Weights of a small GPT-style language model, trained from scratch on English Wikipedia: 12 layers, MLP 1536 GELU.
MLP neurons of a small language model. Each row is named by its layer, matrix (down: output weights) and neuron, and shows model dimensions 80-175. Each number is 500 + 50 x the weight over its row's rms, rounded and kept within 0 to 999. Numbers have three digits each.
After each neuron's rows, "raises" lists the tokens whose logits its output raises most directly, leaving later layers aside.

L6.down916:445542592617534459531468497558465503468481494554551429410449499471419556513538471466514482484461474529544456479402556518573420483527519498447590471475501580457503464532415557511456494567482411521492556475542489518624554541608526452518460478418445516497600556535492514455451478388491437443
raises: "ces", "ists", "es,", "ist,", "es."

L2.down348:501486561470500571566455473575513388470504479527452523484413539539550474416443498562535506507442495466607449527578445468553481554507556522479546537563518545504500535503588464454543463557490469503487495496500504376635476534528607488530484510407580551454576518582489484612509541561547581483
raises: "ades", "ights", "ade", "aces", "ight"

L7.down1047:485538593576453469467497575425540498454595490522557468496532468514596422537600496416554504477546552513565469435460472523471534460480460568479532459489440524485528545510530423418519481559614537493437535516492489547516443542505601568456551542488467535497538527513471490531437550514486511471
raises: "aker", "useum", "aster", "ast", "ak"

L6.down17:401447592517481484456501496581583611480394512526505472496456540504464426553497565446572490508487448476482586460501554449438516539426514473551543479461538493512554576482443493536536496586402495655455449461522593492503442456538425512579502557489544472466436511510503500491469497446434521551
raises: "mp", "m.", "za", "mit", "ms"

L6.down123:503576522590557512538527561464527537421431484407523515477432446434549451486626501532364487574438456547474483461465490519476463473514453575522511447532537507434491429432509541535593475480576537433565478447501531512497436483497507532458529517584530489568469517533502523537485422521459552501
raises: "es", "es,", "es.", "akes", "ner"

L3.down564:404483507526483479465482574561527482508427412438505568447604465499523593497464476519557510428530552569443484412457480499491495489489525403503447538438461484610510457484415555601531446502572384438428558536557411567523485614498449435536439503474534603494395498551483443508450493528506516536
raises: "3)", "8", "6,", "6)", "0,"

L3.down608:564377502561502436537477566451537601597439549542613517557586537465517491469501457359447477509448470534537536548606564429484537451590556623439460582493460496429567583538474549555526523525464454559549449459569488466485628412508454539481512489420530474560404448596523511456477426525450557430
raises: " include", " are", " have", "’", "uch"

L2.down741:600517508523495505502487517541533532575532405543456566452474525627471436462590495449518426601479472495522422403569438473552514506496543438503547550443586485512476520461493415498425500514434538570507482472456492524510530480531525522507477580544588421475457634481536525544493513475439497520
raises: "xt", "ux", "ff", "aching", "š"

L7.down500:525368507516541513598525478485444515553474463560580484523602490526478379402477479402468483561381473520465445477458510492475516489553451565431516547550494479590452441507523570427608455491541540496515560490527450498571567444542475573462491564487455433546532505453491526537531502509493573426
raises: " 1990", " 194", " 191", " 1980", " 1960"